MLP neurons of a small language model. Each row is named by its layer, matrix (up: input weights) and neuron, and shows model dimensions 0-159. Each number is 500 + 25 x the weight over its row's rms, rounded and kept within 0 to 999. Numbers have three digits each.
Before each neuron's rows, "fires on" lists the tokens most often at its 100 highest values on Wikipedia text that the model never trained on.

fires on: "ate", "ation", "ations", "ates", "ative"
L6.up27:489522479535501518522560530524476532506526457502510497473500540531510445509527525518508533429471459482473530510525496518439505492494514504563481473529492461449504506479502512493514494481488531522495505492462532499491494510497468475500542493487488496512464482486496502486511431507545518479489498470486488485518495530494484489502507525472487501461517514509487490502515524486518568522476499500470521472487490508516535489476479510479493523498510504515511490506482570550441514477471480

fires on: ":", " in"
L10.up352:481462474494464539482437532523547518507458506498478506516503501552483525504505521456543484478484551496524507475515492458535465500479534504527474489530482447480500479477501528510529510558518466504488481513468502545509511479510495506509485475501469532487520492475526482516476485507556455514473495519498490511521494497527553529483535503473516449509508518480476487485509510485505446537539490514510520512505476479527507442492464532482472487500489517485497484558495493524518504479492506

fires on: "rd", "ting", "row", ")", " \"", "nd"
L4.up485:552505486482525512488471494506526520453527498508483522514502490519519518488546497468492529523532514551461497533490504534526488506474510500506472500548491496497529496469510520448482458466509490507511545506529489485505540470503496492492482528528499530469458448486522479464504484431524462462513483537490525521517482503480518493494526513482529492503466479483469510475561482511538486511441503459449473477495498491524512523496500510502482525530474533476515489568502501502520499482500538

fires on: ":", "abi", " Euro", " times", " seasons", " Mir"
L4.up111:458509465551483524444512509494531475513493500534503593512488503534514514521515472502533535503477535499577536520508502490546472484504485541536484507510485504511525464490514503496516504473450538493493500516481505476481543501499543483509498493512476516475442479511507481438514477522465456492527506495545506485482540525480491503519521489499513455526519468485484486511501523483531523512492530482482509495531489493497489469499494475511493481486492458518469508442497472520475482490496518

fires on: ",", "-", "–"
L7.up585:498481472492497493480474508486483489549506521501449498504515521390509503527472500489482508539492494501499498513512471509493515482491489488511518510486484538469465532514522497536533464518511478490481514445494479475564488507534499524471520482493471522480507516523522502501471523483488504477498548492490469539477527483488514521503481464493510509490545497498511530496521493473502524543477501490495501583527492498497489501526513531485416533516521542504546473508522497487482505453490487

fires on: "(", " |", "ist", "int", "um"
L5.up81:465503430518490491514467514485532502496531473499512568473484533492527487497498533478482502519447506527520487513502523475474537492513497475473517521531509543502506518508528516499536470511478566520485514501482492457452486522533550513499472501489484488518544472532501527502519493512487493497504499511521467484468507468518446537494483443522484509523499489507503479514466512502493455514540516525504521477528455511490502469463473513498510486477556455500515481512530514481457475537502536

fires on: "\n\n", " who", " and"
L7.up574:557510511503480532458464472520500487449525494507462483508500533467492540499453497569563528465486508513500479479515504520530539511505508487472545535499485540481474448503520508475491467492499509502510491491533495480460536502497470509497472490464509468487487474507494523503478474551500491509530477504497494529479514539543505536538504497483450503525489482504516490535507546516465516516536497527470520479476460519485510503495523508559541496505512493514493526486505518484484472447519481

fires on: ",", ":", " Kar", "s", " Kaz", " for"
L10.up543:516516518501523501492473502526500468490460474526510483501457532518501526499506530521509538481517521508545511540501535507506462488512497528591481514527483483512478509512537489476481475496514491492486472472498530506488525462489482502478491521516519464484503522476518497513493485551536466498487484504500500546539535488510505490464430498468456466475510522443491488415491526483510488533474490465518523494497535467531498517507490537521487468536502522495493535510507479487460501521461490

fires on: " /", ":", " •", " km", " Country", " And"
L5.up620:510477464529475456481516457507480530482499522510495496501495528544528470515474465519531462472484502511483520502491490516529517472459519486526468457457510537522455496504467487498553537494511494480500501499528522530485510499557501521547507486491476506501463468476537532513504506501510505528422525530474509511469498516504501568529530520507521504514513498505442521534493476525503489529486473477542539488505491496522492517482510487488461496457479495501480485499463491490487510522511569

fires on: "s"
L4.up312:498489488519489481501512528476528487465497460524521546495545511512494517502460483498453507463497503517490521470540470565464466537497516494482526500544492502471501521521483550542512515490470508462472526490486447485510546477517464515504537491495482490485515518504531487462499529458518477466538489535450487526507488478460523484494501455496507487528519514520520550476537488504512486535480514482444509542460477488472527497484448515510513491513517481527487475464516474518511503510491514

fires on: "'", " First"
L6.up492:499517498508524533494472460471489493463501499482550509487474509541542528497514496479542494487471484438526505468470522494510480480504509514518497497503486502485516505512537464544500502523466528532497451497548495483531497547495453485536519448478506485492488499522534485494521518484513489503517536449484531534483445526492537494502508505461501531516543538538516463510504504491476496498454500441457482468509525525494524506471488486522500512500491511473520471507473466513558502478515545

fires on: ",", "s", "stan"
L6.up307:499556509498481516511489514502559503523443497521489532499466517534534524500540535490529533466484526478488472492500508497459472454529462508524470434516489520508524526528524514550464474526553447492523493478505502489522476508470526470475507510485479537509494502496484479516520519477506478472531476491469529513526475465453520462476521476469468470526542544488491487487520548487519502482509520489473537504479487532506538482517502505492517528525474526475480497474488467512505502493495496

fires on: " |", ";"
L7.up609:487480501494526531493455501503496481495505512509456521520481494513451480511465532492524542500476510546503458435525487485465499491544474500505510481503502533486496497525510495523493470527521486492536490502476512458474499519502514467502492541453483502522468501521497545489475490479502516530503486486490488501536525445528515480501514484527516470486552518562513482500477513532468480532531526496512489455529479529504524489543459502471533457498494477503517493545519453480515425477475495

fires on: ".", "os", "ia"
L6.up229:460479540506516487491542516508520514480494462481524495522480519484473488532492518546508524474466490511511509499497499484542516451513518517501482422489506525449496501485479517519511528518464517492492469514462505475503529479464517513496465516465501477506470496540540516510470517481476516528498507489528550501527537539496501485479540520510502471494500465498523542504476510507490567502467485498513553482509489527527507504528472501557483491566484465510504536461526483522477490462470483

fires on: "-", "("
L9.up141:544526465535466512522471535535509527549495476496535513502533463489495506473485525485494493484477476490510430475558486496518529534481494527511442507545466502473487516518474506472507456520523493449494518470493538486498470494481496480476501516523507488548484506494504455494481475497493524516528523510522461519507508519454464479506541470512525508510485530454480487495486487536473494512492534450495495513490480487493505534519454545501478530525524498523493488510526536504495507461461534

fires on: " during", " in", " In", " on", " During", " at"
L7.up400:512502486514549489481478457493508458512512460489512537510510529469481428493513477504469476505497521505472493527513501506505545497509479505522492480492511556461527497487535523515513476496467536490554502502527501471502510519545483498530509473459519505502496514481513517463505492495485482464487533536470457531493507523506462547515490523520526521486502500514468506505508539482480463499496513487506527473439512512503461499511532545492515529532489475530551481479522475486461414476510484

fires on: ".", "−", "ake", "isa", "ries"
L5.up441:517469551489506463545502534505477488485510489477492493505469487513477486482532493449455493523503467524481533492496491510500507486501501506514471523479499516484483549486501519432492535484505482513503544501500476484494493491527461539516467527510503522469532521509499464474516521504538526487536493526541522527486529511494466484540484504495493526522484498495501511572533461496516468519542493565500531471437501470496495501528475484531492483516530497512504524495491525432454505526459489

fires on: "s"
L5.up422:488502516506504458488507518528548501451536489491485542496470513471511508490451500509534505482446469480536501486526506532531479520517544504496515487532441483508439542497553481468464446483471508479493560501509491519467507524500457527467490513469489479501498462528533521518490482528495488542493493533459460494490495499466503474474488532503519526508485501515476507453516491526500475487521509492468569515472480499509505454512508510531510500503513521511519497495500512509537540479492524

fires on: " by", " in", " at", " with", " RC"
L10.up34:469490468538504445486482540498457501489519477490529529542491509499467498499522509505496487482486526526478477505514473553490495531519521492502496511459506530459488550470521488491531516507495523475487466505536457534525498509542497514499496479460537529500490473513524500475488501468473507513530540525513468499482503483475486489517505476529479530485501497511422494493489485506483519499586520485510558503482500574481458478473462507473485512492490484521498462505510518451492497491467492

fires on: "s"
L5.up125:498508525480520563535465499526537479517492466545453475489510515500517476507482495522460551482499498521493528526525511503476499504507463527518504510574464451545488500481547507471514464510532520513516499509502477510531523503488458498461515502494477500457471499519539487481467517493499472504527479513437489497534482482488503475443518497480541455501507538526506508480484514480495541510489483469442524522498519507489518505497445494506476495533502527515501497483501448538501503515510521

fires on: "-", " la", " For", " of", " to"
L5.up589:511530520519485448498514521459522485560464500542516512491451493462470504509485471450460519521510509482534481492497495497487494486493467549521510488519506522528505516535475472494504513517524464532460525507518478499533489479530499495504526480519486476505491485490498486459497509500520522489471491508537493488491480489490489559502536505516461532465465496545525495460523486467509483486526477508471504501544549436506474510497516503467455524520451524509484511560486473537510492525538526

fires on: "s"
L4.up9:526501511515542531465464513501506501495538466492438506526485541516518485499471492512463486503473475486487517462552497485493509534484518518502538491524512514489506529520513484530462482452473518452507475501535520527519481506516480497472497523473496517534503501517485514489467477512500482512447539480492498518507528464491520533474523506500491468495488494541521485440461565487468486497500519505520501471496518475496489498539546523472545492545535465522497467491486518510479518434453478

fires on: "."
L6.up252:485475523502577494483519523522473527495501509441473483558484489456475506443497498490522545477521525528479561531506439534510499464498477520471492470468481509493493547490525491461428530529498499508491534508500500506523514488502517520492466504509484489492502523525512485481510520470495504501515488498534527529506536515499524483481522479472496526517456507472510536529536481516525489551496503500514532473446476499519486510525494512473464513480508518517491516494500505537480495453463480

fires on: " who", " =", ".", "\n\n", " has", " had"
L9.up585:497505539502510487439482518524476548476501492507450523501443486478530521496526494521531508493466523466530452499504467534522507516517534484496531519480505530526542483510484505472451474486516499515530506496522527529451488535526464494502494469465485500515477471483527486517520481520454444502522514487475467510489478525551527503511523532515480522507505533532483504514514520505491507540474498496515510519468510531527513498474558491515459485534504497475482498510505475464458500444463467

fires on: "ate", "yo", "ation", "atic", "ita"
L6.up535:466502499547477505501513536527480492486509469522507509488503534526477495463519549495491498464481493539525496486520513498477474468527484515519500495513513467480572453504496503501481510506478496520501506465480543450472447500505504456530550522483517509526487501467511502539499488526509537475539509493513497513547485537522467498506435522478481532492504472496520531496467498505514448477484522504485523506443503505534533500444470490498517490492509541481481544494505474481446494500460518

fires on: " |", "end", "han", "gan", "du", "lad"
L5.up66:511484462500510513490511512506550524494506481471492491457473504501488564512459506541540492497479477501470505479503483445521497496498480525504513488504522527468457514526495504533535536528510503526506502482490446465557478514551449501493502479486516458504514517530485494503494526473489528521508550504497480532509517502536478468490468500508476492463550499531501503480497493480458532488528487470511470504541562522475474513466513529488541474471448500506511482490546469521523487479485523

fires on: " |", "ville", " We", "re", "a"
L7.up407:476486484502490514505435507505520486493503509433493491507536483505500475484499504478524521485475524544472492461494530470506540490511517518510493482475471525480503516509540530531480507495500483533516504507503473513530523465491480492499469495433515482554505477554527476450480529460452517523522517484515492563511512487527519487466503488513518475512515506527495505512473518519500473502509485457561465535524517527491497501512483491468498506533512501468517458479525446473532433488482517

fires on: " 5", "3", " 6", "1", "2", " 7"
L4.up571:507478535495485473519505510536478500513514487497520479463478469463500456502485540547464496561513478497499500493519496532488493504493530455459506499490494462528499477547501515482538491493503449505471501458481494504514482542522463508486530535472474507550477552516501515525490513493471508506505495526504503500484495525503511516472529493529483529520450501506508477467527506510511474506468461501519460544520510486513457533511458550487451479517529566482477482503536510518479461490452498

fires on: "ial", "/", "ry", "cy", "yl", "l"
L4.up459:506512533513499470524516510519522487485541489484497526533445477504436497472520533452468473482499491540461517563510508547483500509511491544498471490505489512451520488466489495485498481526527492535465505482461491489511528459502534514498496518485507475556492466518502497485532492452462493516498509533541481529524500531524501498501503455489508471470512494473491498469477467499539491498476525491488460511477520486507505476447467511498502512564472495500469525568525482528503495501521497

fires on: "\"", " coach", "art", "ul", "agon"
L7.up22:483506485541497459496491459511495503469498497521482561553511488479478519511533507488533498455501474513479468504521508508523482472437539541521491508479508471476599431497510504538511504488513532499491545502482493495480536496498546497477481517482518532490487501476530474450514458456505524513502535497537506459507499485496482474508549482495524506481518491474485502505517509523506481485500536486501501555461497512480477471501463513513518481470457495530492495524495517462504500509494483

fires on: "{", "-", "s", " 2", "("
L5.up435:517476503540520498512498497553516534473496505495526498479539515483485491494444474537518490454481498484495498497556470495549511493508477507484483543517478482495470512520513493481520458550562507451488479491475531483503438534516480470515492496483465493533471525488534533512472495519478481521520477529475487507483519521464512508492521519459481532478503493531455486500505454527501515524479505462447503497507508518506473521491487529495493498424540507505507517499504561515482502465507521

fires on: ",", " in", " a", " and"
L6.up573:503501508508493504471478479490505459481514493524516489483516511499467507508461508559564473513535509487530547512510468500510493476513547548506547479494497481504497525523496476514482498495498477466495484477516496543520485562509520486459479425514526506493489512510491503482511532466536498494448556490459504554470469491537524498501468543492544524502510495501539486503488512497448490482508486502512508548487520506480446532510479499537490447505479504475501507512504468517536478509483476

fires on: "s", " elevation", "is", "|", " Ord", "ores"
L4.up325:529528523521507506513499505485494525521562499501458529525513484491532499521474463474529507473506517526490458494528472467488495529462480518521485494498487518530496547514507531487482499494523523479524488509498488540420491534539461530478499506504513482500509461481468508446491473506544498561495470477451518520482536472484464481482485519478528497502501492478530482507440561469490478507523513503514510492520510496508493523488506483472464499500483480480538465507484532502516481464470564

fires on: "s", "wood", "inc"
L6.up270:528480504546486532540481515488504529506527485530500498482467526524501524489515491512493535463457520512461477488538483497533488491480520490530461468539463507474528497497491523438487485501503522512542515496496471494514475467500466515514497530466446516511478479522526514507526446538550507560475523476444493528487529478502484500495494571465471487495521544526481499459471506508506485480472477457507522470477487494509454479526501523486504495526514518498533489525506507496497483463467503

fires on: " |", ";", " St"
L7.up331:511461500492534514506484488522534460491474506457442506495491481506488542486515534477525537466460522546506514497527499482555498456500508488505503520474504542488494482487539499539437478503515481541520485495474500485516484500471504470504498511457500499530472500534497492471501511493463510528534506492526484537512518500535524497448488453485495471513517469562524508486494532513525519532491512456534457491494503545517524499544474507547536460485505491485498486492515461496466482467464504

fires on: "a", " |", "i", "as"
L7.up570:468483487495519484516468506514533500464516502470502523520497541514463501497492526474532539485448487528511511492511510474544477472475472520505529501515497513494489486498535533518520482504496500514512494506445498475524512507490472492502492528464455463552503479548521495471502502531479493547489457499474498514504537491543533500501518434510469489505536454490516524532454524522502504495489519501500458487540481537517504499491507496454546452483491476498483498523545505511486415488459505

fires on: ","
L10.up502:529498481466524513526483489532523468491527434557527496490472513496495467572492514519480488489538497509519478539511481503527493461463502500499512495502510503484525473488472521465451516505507499518520474478499523492465505514548494521488527492488504491513458516492520541521513497545494507510497507550479528526522513486489506499456469505517503498462502572455540499437487528510475495522519482459491555488490526442504531531497497489482490477499462487514495504526519525508463467486523477

fires on: " that", "t", " area", " this", " it"
L9.up637:498509476515482508515508487501500510501492475473478523512558473539527507548535514511503494534486495483498497481492492450529491531481486490524493478471520480512514464492491467525507548486521519499477453527504482550509455550479504447537495483502499527494521500472532493551484489481496508505471494535547526469538507488503532530495557527493527490474519506476490540538470489513482483517529480492524477487502492486513490490491448502494480470466544479462506524470538474508511445522461438

fires on: "-", ",", " of"
L10.up22:548514497469517484518524511528515514521493463462556524515438526472457495528491541507490532469506488474504468498505486493501519495514482484516497496510501520480504483549521513461472509514534522454550440499521517467459477513540477478477535499515483489522487517495473507516487520529492470481550515482511565536478459520488549490465482483499489509481485503491507471490477533497483513547489518495422517485475529477482522504487486467513532496518512473486497485538500487541490508503528505

fires on: "."
L10.up444:549472511501542494504521535509511487494502501465457522503505485482506506512463524517520489508529480508470484556515479494486561508489515500508497524468471494490498490553519503448478538552478502490491472481529497529475502501550508530479419500481482501565502529519522530507473510493453528472498487526481496487478463500455510455469523492481508541462471488466515518492510490530456504518499519496489553468506468478493495503456483489496505529459525504505514535497534521505482477489528490

fires on: "es", "O", " Alex", "lad", " their", "ll"
L6.up218:486516523504452472497515519532458512485519513486508437485472519504451499544499504505491487442485499479476503580563496518518464472486515469502495502532526512468445497472547483482524477471461518530471510495475468510500503490526513501508489481489517517494525482525517508505480445538506495498512515515533492506498510468433492483527456510493509491444559539496511481495496479503509540530519504522485517508547534530503463490498519504538491472533507530514504486499494495490469501520499497

fires on: "s", "'"
L6.up124:481528536542497492502478478524541541452508475548431537520465530507518486488490492523495480493460500523504496463522503505524502536513497498484543517538458468532449548519554503489497481483513506487462446493480496534495509470502459529475515538469492511448495530539532480503481530530524521512497510487476493487499494480509514502478499540446484481502505504483483480453532487470501498513491526455475540500473502500481522505491456460508489488518486489474512530494534481508477481526488506

fires on: " and", "ing", " with"
L5.up575:528501474484516525464484544491468491540540490515472471486472525498503549456509537532547493488490443507513497471517462464528482479537519518506537539494529474515526464504518502498472496520497496493501536485545516478480482459538484495472520513533468492490499495500490483517506495496529449522516542485500496492528512517485520510503492516501514465505502517574509442502489512484479520499488520491520451432481516509471521489513549551492480476479492518470495479541483497538471487479518503

fires on: " or", " and", " &"
L5.up364:497521519510485515428447474472488499547425484519468500521504475532507525501502491524568503481488474467511475505481505480497499459534518501525528503474539493505516464519495503465490477539503519492494513502549511520504524489486510463495507540530470482484478495471509481491512454493516438489447531522491508505526468503489523464495511480497512506519496537543525473519513520492471519536504500476476536482516533515486545489503508513476476532544498495469495500539509448525536509462496503

fires on: " and", " but", " County"
L6.up515:547484477498436508444457514489489479499508478521539466503522443480524511505496492499555513475525501462506520448531440480509503510511520506510493526472472463483568469506505494505512513521472489476468486498518483520554485474496512527502511487520507524471493503456510516493497479494512492471499544496522505517494502523506477498499530557479511497543539524535544495521456517474446478504462508459497491521501516482499504494537507553523489493522512526468487482471498500536513526475487500

fires on: ",", "s", "g"
L5.up41:460519473513488529497512509495496497545461483499522512529521516513523526520464489489493499505530516462519480538498528479487476520465499547540503451513462488510480496496475469497494488508522495465482495446465506518553519459493519500484518512500491467500518464499480463512496494530509485504470527529466540499519510488450524492451501526508530480476477510546496532470445536488476513521506517513467502479486533493483523455502478551474487522566464509500465482462492539516526526483543487

fires on: "]", "19", ":", "′", " →"
L5.up108:488500492558487489519493492532478490480487479543547561475528497537503483507503512471463474493509505520530534533483463493479513505454543477504477486523521507494485497517450472464522511481456538508463525480512520468484544503529522493521508477519493492527491477490542522509489498521526508514438495498513511473493483536463436495535508456518508442453504485504487454502506516511493471537494474567537522487498512516507524476477496504480498482486468527490515524473487512499499481542511513

fires on: ",", "\"", ":", "."
L10.up196:515455515523460493507486512482472523471466489537462504492485483513502543553486491499505527498504498461559501511526485505508514508442507536521497531544444470528464494481505541488526464512559486484475493468500493522509501505491502489502481471498492526500493523497483479537459460474514470531497481500471482485520492517539510529482517528476523462500515499498451495475512498513468521516521492510498580509526481502512530478498497512509511471490461535500479564496510569516509517496499457

fires on: ":"
L4.up162:450489475539487498491554520486504498536517465530518545495515520529498470486516478492531461525484505499516543545507497505537480498466519474482499472483481501499505520504458498534521553508497494499476510505496443493535545559524478503499519486495447512501465493471533518482484504544481494480432497513488512468476513526531504496518550463531508517498472480540472484537532487486504494479473533516463513487524520477487473508454481517501476475503527477497512527493509485439500488483508539

fires on: "-", "g", "er", " from", "do"
L7.up225:477496488488483554507547493529545542516510494472496533509472488465492469529509503493472479543481494505498483536490493464515515514479498509542501484471505510502473466504491451566487485539494497522464509520470469506568479504489481499513522506525485504490524483457484512519467498509440485524509492530521531476489479504468495475494512499521483503488511497495514514474480501488508482464451489529524526579495512471533514458480516509499517579517536494517472493470531496470498509518488448

fires on: " to", " of", ",", " from"
L10.up365:513510494486491443525471512537480506512504441506501484499499537521476458557486504556511475438501501524498515535490466536501500448492522501525485507521537484494524457516503476479525517500498495491534471479474487465469493516523503509527535525507515498493479478467534474502517458507519506452500533468528486484540484530514486537480491527544483514520488521493502476449488525512483473514505497474504512487469506471507515465521451469503484459511524481499502549544528542490456537498503476

fires on: " to", " would", ",", " achieved", " started", " announced"
L9.up614:489502513492519476524490497478511471474520488510460501474445538518515520507512539516506516459469524512550450561506475510551500529497506559523499467511498523503477493521467481496455507497552472506505520474492515501484516481501452479481542510503476477479463527493479504485522504521522461532523511489476491535524552536523464461494470485512480490505473534496507476444512569526481499475503479471497517552530512495493486526492499484488484500532446506481505530516510535493481480508497489

fires on: "D", " has", "\n\n", " is", "R", " was"
L6.up38:463519542508584501458521492517468469501528469526458496478482513494462464480499492540519495511490503493495478454522464497507490468501532512494577500502536513516524466502542494494473501511477511528508537491494478484463449511487479513525503471510474453487516458476476491552504485504540492522540499484490487461534499491524467504491458527504493515481499510534483538516521538442496526484533499495507516480480516527516496502530482473512465495494497482480522507534515506535452470484516495

fires on: " or", " no", " No", " fa", " and", " Fa"
L7.up140:495467459478521509507492470488518547469496502471504526532550485505481536488465493514495504518470474504485515505476540501480512536506481500467513489464535518495471500557502495526519484498533475475481496504544495530516517521582520477548481454489478487513477523520532560456470516519483498492483541500490486510503488517490511510523502456521502477493495529550511477499473488511456490553513520493512441494499515495495488476497537538454505513526479525516532481496511446503535483465482522

fires on: "/", " and", ".", " 4"
L9.up511:516491462499530487439501501508517541503550513474485515540502526522492533462488496507493504488473535524490507534509486524471530502543508485515542459454513535495521528502556541501492476503482497477491519501500508448491476510497492517478481567511449515515511502516486485433479499486471484484491503512539479546508544515514531482511505476537460508534479444490530532522527503523497478498479464431506496536500471531518478456496487481493482517500518472518487485503515487513497485503464502

fires on: ":"
L10.up128:468507468516517502515479515524488541478494488503473477493511478526511542481545510531485477454469516472515540469502491509468492501488528493570496508470517480449529495496486511531498549563494508504501535509488482489496507500497502495480503480510523460497523496480463477554497471487493495491554454514452468533537481512566552517472475492501493466522532524508477515474486513496501499519515519535536464512521500464523530488518462505482524500522475522473483506496526512450489530502453494

fires on: "'", " support", "-", " Middle"
L5.up43:501514469522516523495485457459510548528451501507468521520496460504552490506487457483490514511464548451528538486500504498504500528512488554512473469498476502516517514524493503517479492535501524464461462517549503513495496520445554455503500461518504453514492481504478492475521510527478488515500528507496528507514425523445491539495506477465545510524514546503496479517516542496488508517465537509467508526518494514515483495521515487477480503508515484501481466469472514520520514469490522

fires on: " as", " which", " obl", " and", " pre", " or"
L5.up600:502492480520490558478482491524515498512529465453502502497495516522499510482489521511547531494507476480503506495518485457522518523460477486485537518494518491514514503494530498446506496531534541447491476463541509488462479485544503521505497482503479467488497472441488461485501490538516469552493518505506544489486505536487455495513515522453545529507504520518492473544521514484486468517469499492488491500498471491503486500533538546495444464538529515463537514537505464543511465491473504

fires on: "-", "–", "ss", " Carl", "ien"
L10.up580:536530496569487484480465489484444524548523483497492506475483455461502553467525460482533495503508496489496506483519462509541508439506476493472520529473467497479573506480526480509507477490466521504491501441518489483522476516540522488455498507497561493492467518524494533512521487516506530525550526500515519486473497557501488508510503489486531505516532489514487518502510490459485532488492480452515456521506529493491511473504504484518456498490482525528534465487511494512491481513500486

fires on: "-", "g", " down", " out"
L7.up426:481474507524555525511525458496516508494508483526486517548474470471496498520475511524502500521507507507446467547503547483499503512508467485501483482537512548436485467496520459530484483519534501515522505510495466502497525496492537518572481506508497530463483479489446494493500488520473485539515491504477490491461495465450519475509504501521507486494489494533431501470534495530518547514487495501499530481499527476513539471465517517506523550512489503502504483510506493473494497425536476

fires on: "dr", "t", "erm", "rif", "st", "pp"
L5.up624:500485497515536516502490490466537488517487488520458475538535512531470524551468496483471569512499527524482493503488501517472498539447460494526545551490523519482489471514504494475504507499509518473529470514467518533480518509499466483501508473488520540528466479511476503495468491476499512522451481517447471493480528439488543515470526468522481513479552547483523474516524457476484520522533502495485538458536477474531514485533476511518515510477526494492497491482509513489510470478509493

fires on: ";", " –", " -", " (", " Di"
L7.up531:501500466488474495528489455479474509517539498536518503542548513518486525496529496445462493522476510464516521498502485504460497493508498498523513499488486489510520538504476472479487529519530467534465500482492502494505424547514521486485486509515503520482492548476484486478497507520494499539467507525502479550545476510451507505507568477505548493440477523521483460503500489519534496473500481539470450526496520483541513444486510542501496513505476492500483495512501450498507497524546490

fires on: "=", ",", "ensive", " U", " National", " a"
L10.up558:537503511526499459550468499529462490515500466527518510504458535533471486465527495477561509478496503456515468504509509478478554455456481474537463485514472547490495497471554500533528493488521506485544448502527546502467536496508494503493482483515528495493457519494500485502470506499499498480521502500455518496527475488515513498505516486521535479496531523499510520511488517475483477526489492503448490474485496516544454484458525510507493531512503457529538546497473516486489471500535467

fires on: "\""
L6.up81:492509491558516459490471502510483494484484483528512527519488467497477482511514464536545490451505511523495481478524461519513507468501526479490521519516485477494553458453470540503543473465490530484509538481559506503510486497513562492509480543495498515514516466461529485467523477442480492489488517527510496465508521487457507479506540534533468489493553461493527516491476549504505483547481507520517491511491479537524465469504503503503512460497476492482512484542514472494513501462478494

fires on: " and", "–", " or", "ist", ",", "c"
L9.up26:549478485500461506491504429476493501542488487517527513514511451487486523501454486528521475490517490489529502511497473447488504519485522491499541517522486513477506499512504440476524496483552488468483492478530497506548490514525511503535501484506527491519470524506518548492487502533512476481498512533490478493519486526480498500505476498491501514476518493567509448473527522476458447498471508502454489472536552460498521533495477543471512532463474539530502502528497481492537515474545503

fires on: "=", "s", " their"
L6.up463:476500501535476467545539532518541512473512485525466537511485498536476519489477443501495471459467545489493463520540499556507491494534513482480495487538491481512452495482500499458554487502476539471493509504515456498529482500510490518467513496481485535465527445501536485503505483522495519512541508488491456489514413470492514488530502525490493497484501483496505482485519465528480461531482539507467552526514535482488482501524485484511482490524525502512495509511505474540518490491483530

fires on: " a", " an", " the", ":", "="
L10.up90:502488512499473501533521515559516509512488456497552503496515559497477458466511511511490506504501506506544476462502485487464533512491518530540499451522494526494500513493507509458493525498541498458535438495508526496481510521539495526520467483466501528470498469498513541528488473492509528478520526568505520474511467497505537498502441509486509488490496525449473487484470491526517464470497521511470485496451487458508473486488513528532495528557510515511508539506460493464478491506484478

fires on: ",", "li", "l", " hockey", "s", " Red"
L6.up525:496518513495490573493488519465506497554437492540514524541506519522441540516498533522508558467491509503483499507474507494527485496523457524488515480518504506431482502481517496525531484521473516534511480492457505482535564494491473527449497479506539466512506480509496472515509496491497476509497478531501512523531517500461494449481509489474497459496553513510495461490471500475485513516518499508459512513536485505474518478477506528470470502560508522467500503518512497519526505464484510